Part of a small language model's weights: RMSNorm before each block, tied embeddings.
MLP neurons of a small language model. Each row is named by its layer, matrix (up: input weights; down: output weights) and neuron, and shows model dimensions 112-239. Each number is 500 + 25 x the weight over its row's rms, rounded and kept within 0 to 999. Numbers have three digits each.
Before each neuron's rows, "fires on" lists the tokens most often at its 100 highest values on Wikipedia text that the model never trained on.

fires on: " part", " of", "ation", "ide", "ff"
L6.up655:518503552494480526514495484470515509462497497490483488465507439501485509528521514513523521478510464492514502504552487429490461503499499554485511521476499461498472523529446500486496518536503498496477492512513475480522504509479486493482531505544479500505475486517517489482480489519479506486522533451509492480479531469500480511542497479506520482504512502474510511491522490543547497511485
L6.down655:473534492504474501529506479483539499489482504498495496513493501482512468523523504478539503526488540460514529491473491522517465499515500465454489536529520540473520486542523510488492494469482473511462475545478457525479541500491480517509482451465526532495473511501497501483523504493527523474493537449508473514479489536502538506456463542510493493492461534459498478542478494495469489545495

fires on: " |", ",", "|", "As"
L9.up1107:511503535490523514536528483497506508514536504522491492547516502507482466483536500459521517523504504477506517502531482479481514505488506497501460501486537525518492516485477508464522512491485492505555504466496539503454497473504533482501539500521467519546509497521542499519504525480479505452510514465516514484522549485511496481490503472452513516508471532458498509474491461507514479461469
L9.down1107:526509457519493483465520516493531481527518532546487493467466488504447511553490499479509545490508534501521481492470505512498511494539525479501496574492492450471505494513499517533518508523460489515469539519522504543485473539487497529497448526525532477493489484472450501504483503507510526535481519454503494541493483518469471437455519529470514502516529519490527490497501489507431513543495

fires on: " |", " of", " ", "–L"
L6.up1125:487480503486489476517491484501522527523496512482488473498508498487526537519494463501536519433515505492498526475509505487533539537509485545545530486483507494511510479526471526494496489510483497451510532472512512470485523480479539562482506472506505519517466495495497521500532492498509523497523513547561503550459534472470468477480500456532542473480498500483540517508488485509473501497491
L6.down1125:499540421446500461497483524489465544504486501494500528504515443488480526525541491495527517442569516482486503474520506514493481493511519553515500454517466476516500498494504522479495481464542449523459488500542512482505538474527465530507478511507477518492537449485524513501523501526545460539504458516504478512482501527546473495476520504506516460496507473470556489526480492519464479515506

fires on: " of", ":", "-", " started", " from"
L6.up500:544510512525495435479535476517499502513486504467502460508499542479491483484523513528485426495462512459488487523503484523470502438519543528519503492507494489534515429514511501500491499495493480524487511518548491540497528461479486475511484553484495460485505414528512530550479464497541511459565483542529548524509474533492498459480488478493471461554518519471493556560513486516546543505479
L6.down500:470496514471484493499489489451464515474526535521528522481523549500528493468501473524507482496514477521483505474493494530540491525489515469477501545522499540484512477501541513520534491496515481489519501508495474464533504490497498551484488487513469541504469490511511521472500555486518481546488524450512503496506507484478476514512541482546489516454493525517492525521515502485477509478501

fires on: ",", "on", "un", "\",", "ver"
L9.up206:482475529527505494532495520496467533487481512511508523486536535496507436479511479546509465499498522580479500483530536489459560521503523503476492539477498475507490508508510461506498483512507505490531467502532501505472484472489529520527483518496532497508524499478447467573467510490464515524522497470498515500489530508464534495512546496547481499516532516540509448495511514455542512490544
L9.down206:489514483469493530493510447526508498450490478484497502497468503542466489488523516508495458511522516471530503509514505477481440435517495518558495512475456478500472489541509493525459515476476514515503493540473475471499454505529470510495478462548493510479491514473538478485496518532476498534512530528506515530482553501493500496542558511499517497515538515458469483537494498495454521512496

fires on: "-", " It", "en", " Earth", "It", "ç"
L9.up1130:555536534473535530499479571483490502512517508447472528530498492509488511480538477496472505536492500489496506508478499483486505503555491524478490518489457498483507517478510515517533535530503475551525542530489503531475536477536492525490521529485498507504498476444491473518497481489537548472488484517520497492553458566515474487504534442468511496488477544510479496519491490487501528528521
L9.down1130:464496525500459504507478488505480500476512493566520424532527526508476517499496490518512486480450513521494521507497472550447510488509491488503502519489516512473489487514521477502486456521508447508498506486495516496480514474516559465478505474504518489473518545496549490492479528508478482524504527515539503502445504460519533537515522510460483491497496444494482506504494518501443492474480

fires on: ".\n\n", "\n\n", ".", ",", "\n"
L9.up398:531510493479448525441488501460527495505498539493483500493521499495531483544505489476540505470491467490534564509499502492482520489446489507478485474502501451504479499460464517495492448499466515460526490457515492517528498477510474498487499478486540504554499496540455534526484513499492513531526512468489530520537557492512507498522506513510481480476498524520464518492532533472473530531470
L9.down398:695539510515482529483507514493504474501550510491525495513496496488532511591505468501520504508510459483479521533472498457517509492442497497515458500511496455502485515512444493527480474502476495483529514473511485547502517454475471464473467512491512503526523485505457522500488501514513525541514518465509486523544570500484488513531523490485471497485504502544490532504506521500517522518512

fires on: " G", " counter"
L9.up1704:483464521505525498506508511505513453536495479503540488488495516551509515486472511466532472509527459523497481496447470524490486491505520475476509505474496509499512462492485519539485495500500497528521471500514504533478508507492540530464508507457585503467511543576523485474503523522500524490463478518485520501529470506459484473457522471524480493521464544547505503504491540507548516499465
L9.down1704:485483507482511527564478489470504523488512498476496494521456517499494504486525488528481505528502526491480534515490484494529501492448513449517522508502507527550478506477441476477523477472527492505479505497476508454513502504448524516476471510485473467482456491520527462527517520532560522527507517486508469497501496480538531483562452504466494489489533466506514464486527488488534531463507

fires on: ".\n\n", "\".\n\n", "\n\n", "|", " |"
L9.up600:515465499510492533518476515485532507498496519518517517524481509512530459497478499489509485542489515469522503503495512500489480525471490492527509520477490523479523499553500489468509487518479517503535517457490477517553493515508547474496499489505506472526505528457488488517482503482512529524545481518543532503521581494489461516480510496489475510493508514490491549511506510512479470536511
L9.down600:534457519555475512497503466479487518492459497519491520503536465526466488505509513460509527492471513501499481489487482510521490494539489503490526494500499497501501476529479524511473542534505508489504509484488509499537493483483485526489501526529462504498487482510501503449533508538525500468510493515503479490466491488495505526513493546491481509517502513512470465517493507473543507489477

fires on: ".\n\n", "==\n", " ==\n", "\".\n\n", ").\n\n"
L6.up44:459449459515477527518477494504513531504463548523542492511443473516471503496493514513497470459538527520490500541499539508473474524441519484493517507514500498479470450522470492476501494525464498479477543527474476508493497521485488485487481521519490559477513527527486511525490473513489528537472501479509525468499561507515531510487556510510457492491477509521472563487502508496509484475497
L6.down44:546524499499487490470526468531481474481462526482499475498507520546480534548506480515496453489473474480511496513491527498498501512501502495498522536499486506498493462508516468492530508511503480479522474524511540472516497456477455495518539540513536517488490473500465494487515522524523506522507482527524508454483468499468498459477458519502464499440512514548481490471502486509526480472520

fires on: ".\n\n", ".", "\n\n", ","
L9.up1734:501476508506536518469515539486519484503537553497487499515441540492511508510524479479521475517472477462494534463486495497531530495494553510499514474509489490520513470491466518553453454538461502473516492516494504548468540535542458517495493476539561503527491507527510522518488513500501508538471513507493464507505539513493530501522502499523496485473521534473487506495515516466436525520503
L9.down1734:613556509516515543431499521485490480512494550489519524478466469503483490546514506497530519463460476459500495456453525513526539517463489516534514490524490513471469478509498469517497481513490523521505524495495458535541528505500513514470482531496525469519515511462473486488494516483484494521485538497485496551519560453478519508540489511491530495512506501502476532494498490510503493510499

fires on: " time", "ed", "ied", "fer", "LC", "ley"
L3.up301:482497541466474507521501506522477515534509495539524493468513500477500443554513504520486499500519479472519522502485540559460480490498529469481480492503503510486533481464537472547516532478511502538508463450481502469510537479523515555454443464470558506484496448495488502530511480504491506489491508497509487536492476515511482470504464455492525501451453509504475494501506514534510484524488
L3.down301:488550548498541457497489510484457535481461449451507495537506489496500492547499490490528494465460514495485500489481461474484526530443516462503467473518539515465520498479491513489501445493482506509468531526529536491561517499512576468553536532520473508510510532518517500487515484487520477504478515489508496478483492512453506539481494485503486481513499518496527498477500505524524486525525

fires on: " short", " Short", "ow", " on", "at"
L6.up900:485497516486499495481465528517441477482507481480490513514530485539513504506549479484517464508472490497461507532479528538501500497474475474506512480455457471556502466500459486530520466547504490539486477500487484534520518514525503474548457499504464492465510502514483479461531484492487502447483454494543491502505537517502465490462481457517487491490485510484494494491491490464514549509516
L6.down900:507460509534493545496540535487523494539479474547455510523504481504520481542504534533550523489500483514484489482502489511560484456519446514473545534472527489501521517540467527512543500502535505473535486478536485490511527496489488502526497524441440514512466471468503482526478515521519502574524482521439534496461511495512487492488452438491528458500473490531514467531509496493493483543508

fires on: " as", " named", " appointed", "\n\n", " was", " for"
L9.up1628:526476519527430483474529486514497466525537524491523517477449540488490491487480539550527531471507500455532446464478494502524503550498539500527472489533491546463479502522499516460471489544479438507521468502516505502476533432534528534530504509490456479520482492461530504508470489504506524517510524493521458505512509467524523470503489502526500512526463505514473504498493494465506499480489
L9.down1628:523497499472508491459491503511498493538521502478480504509493542509510527522508533481493508485523499504504498481514475466478516575519495497458483489540501509508517538534481476478503513512500478510529469543545466507532497451499515542475543508536493437479506521487537471531560537495498513534554500496508477554504524448515502494512538482484522525495478491503469509476526484490475484487481

fires on: ",", " or", "ing"
L9.up1775:483476573498470494492548481443532491496496494471505533475506512510503474457511446556549494557520536472483529502492474515469493501533540528513505536512526497506518536462515474508516497505505482562500501496554542521523459460500561488542507477545559570546500487508497477510489479524509513483497488506507526519497559487480528481504487516500507579470502505467523508511498491559487451485539
L9.down1775:493502476485542495491508470467479510486499483479554501471455483489475504512505487483446504465506504488522531554502525514482523502460479506490487488520488508484471506522509493489464516526495504533493493458510471541510458504478465512466449503492469474513442495497533505471475484499511495485517526526487489529535506504511463472516518531468541491522539513465514482494495511481492515517485

fires on: " ", " \"", ",", "[", "\""
L9.up437:544499501432490492527484463554510463434546469520539466512508525484520467507509484481473469534486526511480497513465507493482534500457534497479475518497504526514503533541503514575510559495517489489494521470456505489463511432522518527534528529528484507505496478465482486497492490522479485487482482491513486480479487513533508484490521481471493510508498491539513509506457530495484508564475
L9.down437:524493546475500552514529534519501462542472520536502471470476490504509463469510538500520495488449484511497531523461513487477527503526508511572524514515499496530494466539483491453545483521536496566515512480498490481515498461454512499488490507459510476502479533510476511508535529503507497537515520523502517483457498546492541501518507535495518484461514517472513515508478517501476566511526

fires on: ".\n\n", "\n\n", " long", "\n"
L9.up1206:494457523504455487506490519463514460531483502546478476528550510492539479504503532463501473464543491496544509470483490545470534473443498527537525475491513484528487460473480526486488490497468474421494483456480480481507509474523499464468490490535492497532510515538499527529494497486513488485513527477466469499555531492496493472504552503529491481485455488494499500490487526456492499505481
L9.down1206:614521462534500466508508471542484480491494548496580493493481502504466479474533497543474522490508538486486527504469504519471489500497476471509509513516514478481464503564476510495517497553513464488512469526519483478490543506499468526512509509480463474494481487470457484457510550513470494518489516520479469494501519482487522522499529469477488526488537510482444525507523532529521518524524

fires on: ".\n\n", "\n\n", ".", "|", "\n", ","
L9.up231:499452505522498507480473552482509489502486534466489463528511502501487493551506490491460482503525442468469479512538526502491494537525488468565470482500522462520523524525461478470466482477422453500504491482464484512463491507505491501507506468546492519514512489526500529527508521533516516523490504460494494495530537485456517465517541518492486497491556555497461498501487495510507457540414
L9.down231:666514482509513478506502476510478477509493507517518536457485493486509524465478477543523520501465514520466496456484510474517513496489530548492532518479507503541461499503476509486547515496510531514469492512529465506548517452508488474504478524470480499484473522518490495504531484467524505482496498519511527531472491481501490515493488490524519514499477460495505525510464522479527541466536

fires on: ",", " and", "n", " Pre"
L9.up749:506470542499468544453496477540484462495501468495536519508478460520497489492520473524497472514495547479512497495432514520481496490499496564477495538554454504468523518507472526517450524487522474491512510501471533476528495531498471510517458463494532525502515560462457447559531469502490520532485488466503514497497519500500510503529494518516481535494499520512473470548518499520538515479545
L9.down749:500537499486513493514515498442524516503500527481499500476474488504490499461518501519498446478480537514484503481474497522512502491536460533522550476492486490505487452502494508497501504490493520516482532518514505488495490512495450484518485549482494498497502453556522476526502448474524468482490505529516497524454522486511491458508483486471498515516516476453516502519472545477531480511500

fires on: " of", "ug", "ver", " for", "by", "(s"
L6.up138:485499482508495497506533547515492480490493501470485499478518545514456530520478503511498568500508471518489501505549535455513477525499496510598464519527516494517506478525501513527472520523510503486436465520521510478510486472478489484470487503467526519457474517484475444472504517463494486455494507527545496509491536571492514498492477507495460539501552490521506493480531440514484504488437
L6.down138:445514507488521547492475512501485462503530480471505461468461460490524498427510497505500478524512510507514449497515488487511476490495499511433526506527540536474508486531490464497502515485500479483449492493500476469500512517477519496512475468468534557520491475463519567500465541517507517503472501489543455513460518473503503531475469497523489513509513553498476529506538521491516534506520

fires on: "in", "ed", " Jimmy", " Preceded"
L3.up590:445539456545474490474527510464505490506508515534509452477530488488524545554499506515494552453521529441468538525489471481483455520506527478491524533534485486539484532478492474518482482509496524491544527502520471455510502497494491525462509533485518524472436467514502478525497500467520521490467501531509497490534520474465520486481523495512511507529519463513492510497482511536503482536517
L3.down590:533473530498577491473480519530494557527488532528465486498488501454518451463479471529506512500436532503470454520494524493507496490510474526524486484513509482486495505537510522511496500496507513511498496543500527500518519548466523520513489498522496462515489486487468520510541523494489483487481500516479512516526524507495535478522507508476489538546543516525551496491505472514536515550511

fires on: ")", ",", "."
L9.up1749:540503476501484486494549537459500506476509516548506484519515483514471499532506487512488520476448501528520476502497497545496496521508481453479492533518572485512510483488525550496468460446540505506504567503479546497473483490481487524502536510514502461507454498500474490512487469458519469528522509505468556484499492515508502546501487476465505500460474507532496514529487488508517494517447
L9.down1749:533506513484526498521486469497530520496480527496515517491458483485462486439488516496508530514483489503484491476529519515501477484467478514519555475554543492470478510495501461506521499467500491471461502494493503496476502530528479534544444529531476516565523469491519546478518513509505481482473509512523477480503471498446507442461476525506511520507499516484496521507476496455497482503520

fires on: ",", "er"
L6.up941:502511497475504549510512516497516491526505516523477470458519494492506494496479558454517488527516495499517519491551512498471547542548498515521458531468504497504523515536514475449517503460476506519473510513495499486445497502516516519520469454481488546492544479506468451529494503497531519550508471521494490460477470510462516523522488470496453525480529488535527513490486523508511514533482
L6.down941:515450533491508484536485501481511462494498475540450499475564469519468469507533505447447530480496464467473511515457499492470490510460505495496511500477513493512522493512491522529491491503539526504502504550472513525522514521485488490550485567520506486504478504470510519507478460482499520541488491495506500527512479504520526530493523498524504519494540524479551495508526479494461519518459

fires on: ".", ",", " ", "2"
L6.up731:509514466449480501514481466502535520470527471498449488512518500502543511490537464526549513502545525473480521472495490474514494503508525538526486511486525521494493504507524535460504505523474541521520486475531524467496501498505532514480512527521527518521474515485477509535475491495539490510502540454499507497562538485537467474487500493497476464511494491435480500488443537484478477498484
L6.down731:526473520535512554464501523524476525450509467487514502502505488501496525515491524484486502483464497534520487505532520486492505544510520507548489484504475533502528531495505503521523481493524495534506513516510453490493496495484513557445523512507514461550427524508480492471472507548542519504503515501502491551507491521498525523526486485526530504483491495453510480512514562499483492497500

fires on: ",", " and", " with", " add", " review"
L9.up1334:511460504503524521482522543483491474511510516489487510532529548493503462496459475558524483504493474465492542529539512493498501506531516510427487507578543511502503495518500478506533559496498483497489461499504539475494500547525521445478500503515523540485521536495492502544482457500507490495504480487519508452530523500474518485507498503518476496503519528463500434477504493495510528455530
L9.down1334:449526518497532502524471472496532521495478500530499510512469468527508552487496541462494498493477506507497443423494468519491486479487463498523512474485455505478469513475477488494503471536479509529482533473531480492499480473471490559497469519491454503538511470532510501470501526510470475517462533526503512537517477529524518484532505531477513499517540473473466552517505518500489502472469

fires on: "ly", " been", " also", " is", " being", " be"
L6.up192:510513541527492487541516502509478486547515479500502485499461530455443518518438516467503488472521506506493492505491512528471504527472482507504478546518511510512512525466512485525514487546487493523510492543497446508483554471513543479511507502503506503509500528513474505521483503508496470492509476501532529537507519522485475502518448548494501500501476466539487556502490539509455500517488
L6.down192:532480485482491467496503522517475508476525478480509525505498489486456541489478477489489520482526507482544449492476480507515548536510514513473510508491507501512479522495488501498507542478523477508505515489552525450488514466485524549506486506488478494505493491462485521480509509491526481509468480536495492552529473514533455538486480496512487455453457463503479515511519496475507488499477

fires on: "I", "ara", "inal", "to", " of"
L3.up319:552498535531523540505520500488499480548507511568467491495540525502468474485488527493538479507501512459486571519498490446492514509494508455499488513505487532493492482510455476534518547495451498569499524488471515473466491507488525497481475484523536459482513498535548493550477489475531476495497522536477520479504520514522490524533495479513485509511549470546462482494506463531510482527508
L3.down319:510497491451471507478466536542524503435515496474569489512473498525518503536495464507482495513500477503524455463563440512507522476519478529544492517508491519525481514497456515511494474480483519467507493486519479516519478479498520486522489505467485470514528498495493520444504508495512585510507438479453525466489548507485517501500505528527523452543444506419483492522490540477512513494493

fires on: " of", " |"
L6.up1291:539502544485529524507471494481487487478531542500503471468523496525522507570499493504465473497475488501496512516491530469538524530532491511483519489513524487498515484493470519516554510512554458469536477511512470482494539518491487497506469505460499484481476506552482545514520514497500531435505498484503502504498556535478503500510487504480499461510534510528513490501566521484521522528463
L6.down1291:484534482480520520535471526493484510494527552520493436436519530492501508502516467502488484509502504490510500512510568551509495548517485468467521503532503490466504517492512490504529508505521458511487503493486479462515535472478503489484528509520545554471516516527505552471527499506497493496478511460480468527512499495435540454497481467513479468486509541490502464510533560513483513506520

fires on: " also", " is", "us", " was", " were", " |"
L6.up1636:478521525534520522508500462517490490453502522505516465493496519490540438504497509487492504518502515508461504505467489469502514514493464494520495518498536490452494532497461505530530475513488461540533454462482494508442505551524527526493472458501504521519504504523485531443514500472517468501524474488514473535536466496520519525523496512479495493513465443468494546499469499535507484485461
L6.down1636:570498513506447456479490489490465504486492474502462523542489495485500517482545487507494529475503529488553531501458495536528489547462480521469490477502459519501510536522479483494503505459533538462511524552554477449537496502487511485470515473490507530507477464481477470486490512485528485507479493493479520486506478495504494503501530517516497469474473494498475484494521491437447497516499

fires on: ",", " as", " appointed", "\n\n", " death", " birth"
L9.up621:511510499531451458503533491527499494514537513481512493513512529507540504478494498539527531482482471488484468514486516464495499505513530516554468521482493564455507487519477452548484535524483431481511479537481489513490514453496518470508491472544542508516536498519521518486483533489512501522492499478484512514561497477483508471466534526517465531531518528520524526481545482517512510532467
L9.down621:521502439527500478487512516506473511494529488469509507485473502466486478486457523515503508535464473474527496475523491543542463526505483480506514510483499492498498503485496510478511492495473508515518452507501465552467537514513507573545501515550498531476494509479517529519524498460500504505522521540540515500529508484497489500500496486520494496490494465509471498534468449509483486477507

fires on: " in", " L"
L9.up1721:536518495465518513485487487484491496477484461471531509478517493534467498521514515507515494510490461489542470495502517542486530486481471481518496518514482475516465519472512530515495517507503509545491523519500545489493483482504480497510481544489499467508510461516485454510520539474490496489473508507471519540502494505534489478542434556539528498517490502502522533519510509538490523500493
L9.down1721:476509463501497494487484521479520492525498485500511498445518497488460497492470533522500486464484502510512509497494538519473434496463484462484483507504500510522471480521465508514511519490509520479492518450543491505526474503496483482518479542452517483537486498517518533502498508503454535522501541479491513540501494497491479484511462506541524499507487507474496489482501514535492506481554

fires on: "|", "\n", "\n\n", ".\n\n", ")\n", ".\n"
L9.up89:502523525511484521519483485501485498524503521532455554515463503478469519508519507470501445494549493537501528506472507533496426521496546504487500472477519463519518500489456519521490536509428459503506495500535531526503497474536471440492512501458528478482491466461504520527507463540581482541492501503477494486550515540510527519524501531519464547470509537511453508510484510492514495448512
L9.down89:619475489463499489514478473515524534482462524519507473529492496495481510513485511497469483477522510451507473536486519498523546476483463530489523523501494513497499446520527453461503484464479501491503503484464490488519532517498493486498497510506508526481489501504478455473483467504511510492522456475521525479516523456516525470486481510494488467521478521518504466479495521513489480509506

fires on: " of", "s", " up", "/", "down"
L3.up1315:483481496485472492516537489496500496479513454518539484507490493496478450488503505510541467480513532504493549565497520472520547519475462557538498529488536490481479526490494530498481503534494485483535481485497512483494477545475482510507502482502514513470535534521531488470529489455516497521484479530475512491496523501509470443457516492473500520461488488483492526520527541491548510542493
L3.down1315:528546526464491539550517495492473508540500468451479460513540492515511492522479490519517474545496453511513494523474560486476493501477559551460497501530537475515513514475509490507511551493490490505525529520544525505494501497523450509504502491527480520501536492474516469462493530525492540484492491511461499530480534544498454519492474507508467502502469486544491521498475503449512529514464

fires on: ",", "m", " Marsh", " Mel", " May"
L6.up1534:535512530506478503524529509494506516528502541546486492477510499464486478535503527519471541540478513493508492458468495456520479512502479539489507531534507509580518509513500486499520504513510521466501482537512512510478486504512535510511470498462521497537486476495498478464530447521526519485501503557535530477494491455459513471507537491489461526459534460487479496510447540518486518481518
L6.down1534:469506451473546499516465480511493506494479507484512459516503495490499522481453456518514436496524484471472513520510541545496518476502516493539474492508501489453525499509497464487472508516501513534453483460459466534522494488518485488501499439494479485532506525483463513546458505489490501489483489515505491555557488558520490512533501509510503469515478533509476551546569485472475479484481

fires on: " ", "ast", "at", "p", " |"
L6.up1738:529497490538498511484491512496480475521536537475472478544511512484486509517510428527521492542519476484502524524470514505517510520462482506525476481468561477537473495478506510498524489512507477504468508568532452475466542478470489471536483539472500523516516448492528494488495430500481512526530513496557545528501517486517498488470493502478491485521527530515465488539514494468505498511443
L6.down1738:452497532496478488544475543512505443509510479487490458487485498495544523432488514508466541489465482514501448553503501535484505529515518498513520491540469471496556528505472552513480462506501506524521502496527521465492443505489484517511525486486547512483509543481498540500512529507507488447470480496474465452495535515465514503462469462517506489492460499511463547498548507450498536511470

fires on: " |", "16", " =", "17", " of", ";"
L6.up659:523491472474469502514461495502506502514511482501506487515482502512495497527519481507518541491513521502457523528456487496492516510512495503551511475504459498486481462549488484525539490479545471492520517486548515485500501529501496477533487507513494486509468511531551502464512440517469513489489466497511548482488507515463476516522529503476494497438509489524485535512434516513532491500490
L6.down659:512547533486494510478477479463489478517515449479509492538491481508538489526536437520488464476486496491454523502480514501506511491524525521521526518527520518532514487488493485482491498489486475534495495530540511487488529503460524506501490551538474441521471490479534485486511495473554512508496481490502512488486503521503462505510528507488547460531463477517519523525468486536512501536460

fires on: ".\n\n", "\n\n", "\n", ","
L9.up1674:516481508486492526472507513489533525492523505512507530539469502482507521483511487506502490513523495508494476494471502501479530521474536502533464479488470542542556442534482525509492453473489529492522461487500508526510487469517432469484499501485534497533474453534470514477472494474522513518487492501507499496541522526520470505516567519481476456487507483513524501519495504449502472500515
L9.down1674:593498465504477510491535496474473540476501511499497465510470475519482524495472454498478480488496509500523467498475501470502533532475506531522510492495479510514505465515517483495519495480501523508503502470510508468519500474528464478519504514507548509510504505532494482466504483496474515490473543508505472510543485475468494496495518546536477459457502512536513565518505470535502454490499

fires on: ",", ";", "he"
L6.up1016:487480509469508514537555469495480507538511520458500464512455518477472537484513495461527493500508466484543459498505481508488506515535474515522463494504519509537461493493516481487538505509491477555503460515499499528475519436502483504510546501501470536548514496475516461484469516532516540424500508494507461527481491512496481495474475478495476508480553498520477475496504548511560461498503
L6.down1016:512556510558492458510481494511496542517477503550483490510506482486476487509479505505483513485471505519507498502515500528490499472518541518501508544468486517476524521485522501517473520465551522483510553505495497505519471503496484519514490496514546464498507475517494509506538467500523488553471536462500499483527484501484492504550523496492523548561467525511513470474473506499460508477482

fires on: " and", "/"
L6.up645:511532552496562527482510493489472507501513473469486461511484482525482517502465480505496479455509489528526526488512512494519486510493483511506461491532505486463536461532517500479521553525496525516472537507517502477530503542504542521505460521484481525507547530517489492496549504480500478488537509504483470539507531496505433533557497535486466486504484464525491515466504517501451525523465
L6.down645:491524490515522515491515512496494455525560503523502536533500474502508488501536511550544499473500502475470466481478465495547482480520483541514514507511462536473551521514518489480542513471507502532477456486477530490487501505522473486463475566466513480529487510449540513455508516489561507525517481507484505471542476512504513499520464518541469457442481488501464516474483538507484473485502

fires on: " of", "in", "″N", " in", "out", ":"
L6.up1124:552522507506512494503456484502495481496476505505480492432532494492529480514474521479501481550468482503559487499490502459498508497530471533477541505502466506507528472500501520520512510508507473502487491543509467544463473518508532473496512516449487403470520521527491540542515456515511515478483512488517532526488552497486481500485500484517500461512520515479518552510517540502517479496515
L6.down1124:581488571497544515496505497521510525480518478490526512485509499488481486488496518530511541552519525500521499486516526491532506494460529519499498493484459465513505501503498445505513495517499480524481474497534501493534550531479508466496536456501521541524501471487508480472499484462518492508517505495466498526548483463456508438538474496494463519508475487495496525513480504510488525544503

fires on: ".\n\n", " an", "\n\n", " the", ").\n\n"
L9.up552:515506502483501503526482467476499498508497489504486539529453478486511535526496484452482488498468488490459524532500484491509511434470509507567515489492524552515498512498515548530481513519458517526510495510552478502509485517541452493542529454502538525522484504505508466466522495474489473526498540466520490555491530477499510510481561460492491501519488481497487498499509525496496526470504
L9.down552:542481521521553506518508503488516539487517523506475501493495506474473486505508505495538478512490528571518501496466520514469519496531479476501525488441481513511482497492498501454465461521516501489463495504508490456466519451520477508475484481494499493534515502544528492489482451512491461463530529523518453504472514472503491453537502511469506494488526529480500503513472469490506470457502

fires on: ",", " under", " in", " age", "1"
L9.up1459:506491494526538501554545537501488533521504497446509516500500509475485502479495512466505534482495455493517508517506490480503532467506518481474482509507477479507463523490506485524510526495494461529488450512496503466521501492484518522507484537517488472559486447474483466513493512523469461444491508515476484462478531485557444502542509526501514496474463502501518502490486542538530482487434
L9.down1459:469515499479536494505462522531506507517519491517485515466501503468492477493482484478501494522487519510522471510525480507513489525463501533447498498512487502479468483516520506529523500470517506460559500491498509486524479458482494496478518503489523464554508474508474473531496458523499472484498516489512501495469472490482455512527514472538529515515506473460500528519477490519526485476520

fires on: " p", " o", "0", " c", " m", " Medal"
L9.up606:508494503462498533449503505481507445528510523529440502530473536501521482490468506568545475526470480452513546493516503491485466503453498569514509494483473486485517504455486485485498487508528500469529488474495549470466497514536482490455479485491468491475472535503519492472498482484519491495516485459470520500488491471488450532521489510535491514537445476465540474471483494509484534479468
L9.down606:430512472464507500517437461549459471494475508530554519508523454476481517486514509529509544472510534509497528475463473509445476508527588467513506485512489535486487537522474461514491511522479534499516469515498472482467448498531489470490559502493462487522489528524526533495471539506446574489512521444502509457472475561535483504476469520505497490462522494491511494524504514491500532496507

fires on: "ock", " deal", "ack", "ee", "ree", " Royal"
L3.up754:486553567508479480488544531530512552492517456495471547499496498553520512540469487516479504481546491512534492503447485501506481511528505499470466479490456504465517503509496529481489491476489483508519513455517483512509514454449509494473526510469520507490502479530559503489475473516530494546471498499491464517517481460492478478475504503520492494496510494544470480504525505507519478494497
L3.down754:496515485483471487487507490487521493508525513523469539489494471488451469502530515523509538493490469506438510482478489461477462466534491470515502512494499501478542524500480459443499489481536487546500519543498510536483499511515492503535450519528517505490520509511484512502506531486463481445473479533530487495489509519496493480491506489500464461490545492479480496499509481529464466511542

fires on: ",", " and", " after"
L9.up1732:541506525551509491479504531491473486473501472523455463524505533530486524527515506467499509496494454488511487445502477533506481505536523518478430540534481497488497491464550521523517490458524533527471522528525490454541544501472479525525522526497442487501473535471476506482475508463551516500500459518495511479545474516476508476516495508512473494505510511506502490493485493504500549544507
L9.down1732:472538551484521494509516522514477481506463541502458479508513483483500444541507472478508551467474490503510524470478527526505493483488528555538480510475475534502492509495532529517507517491522529500483493539523475498485537542541464520520485518467499525530538518465506507471477502472521491516524495474504493513554487524442524485520510541539495509476516490488491478463471525474508512506498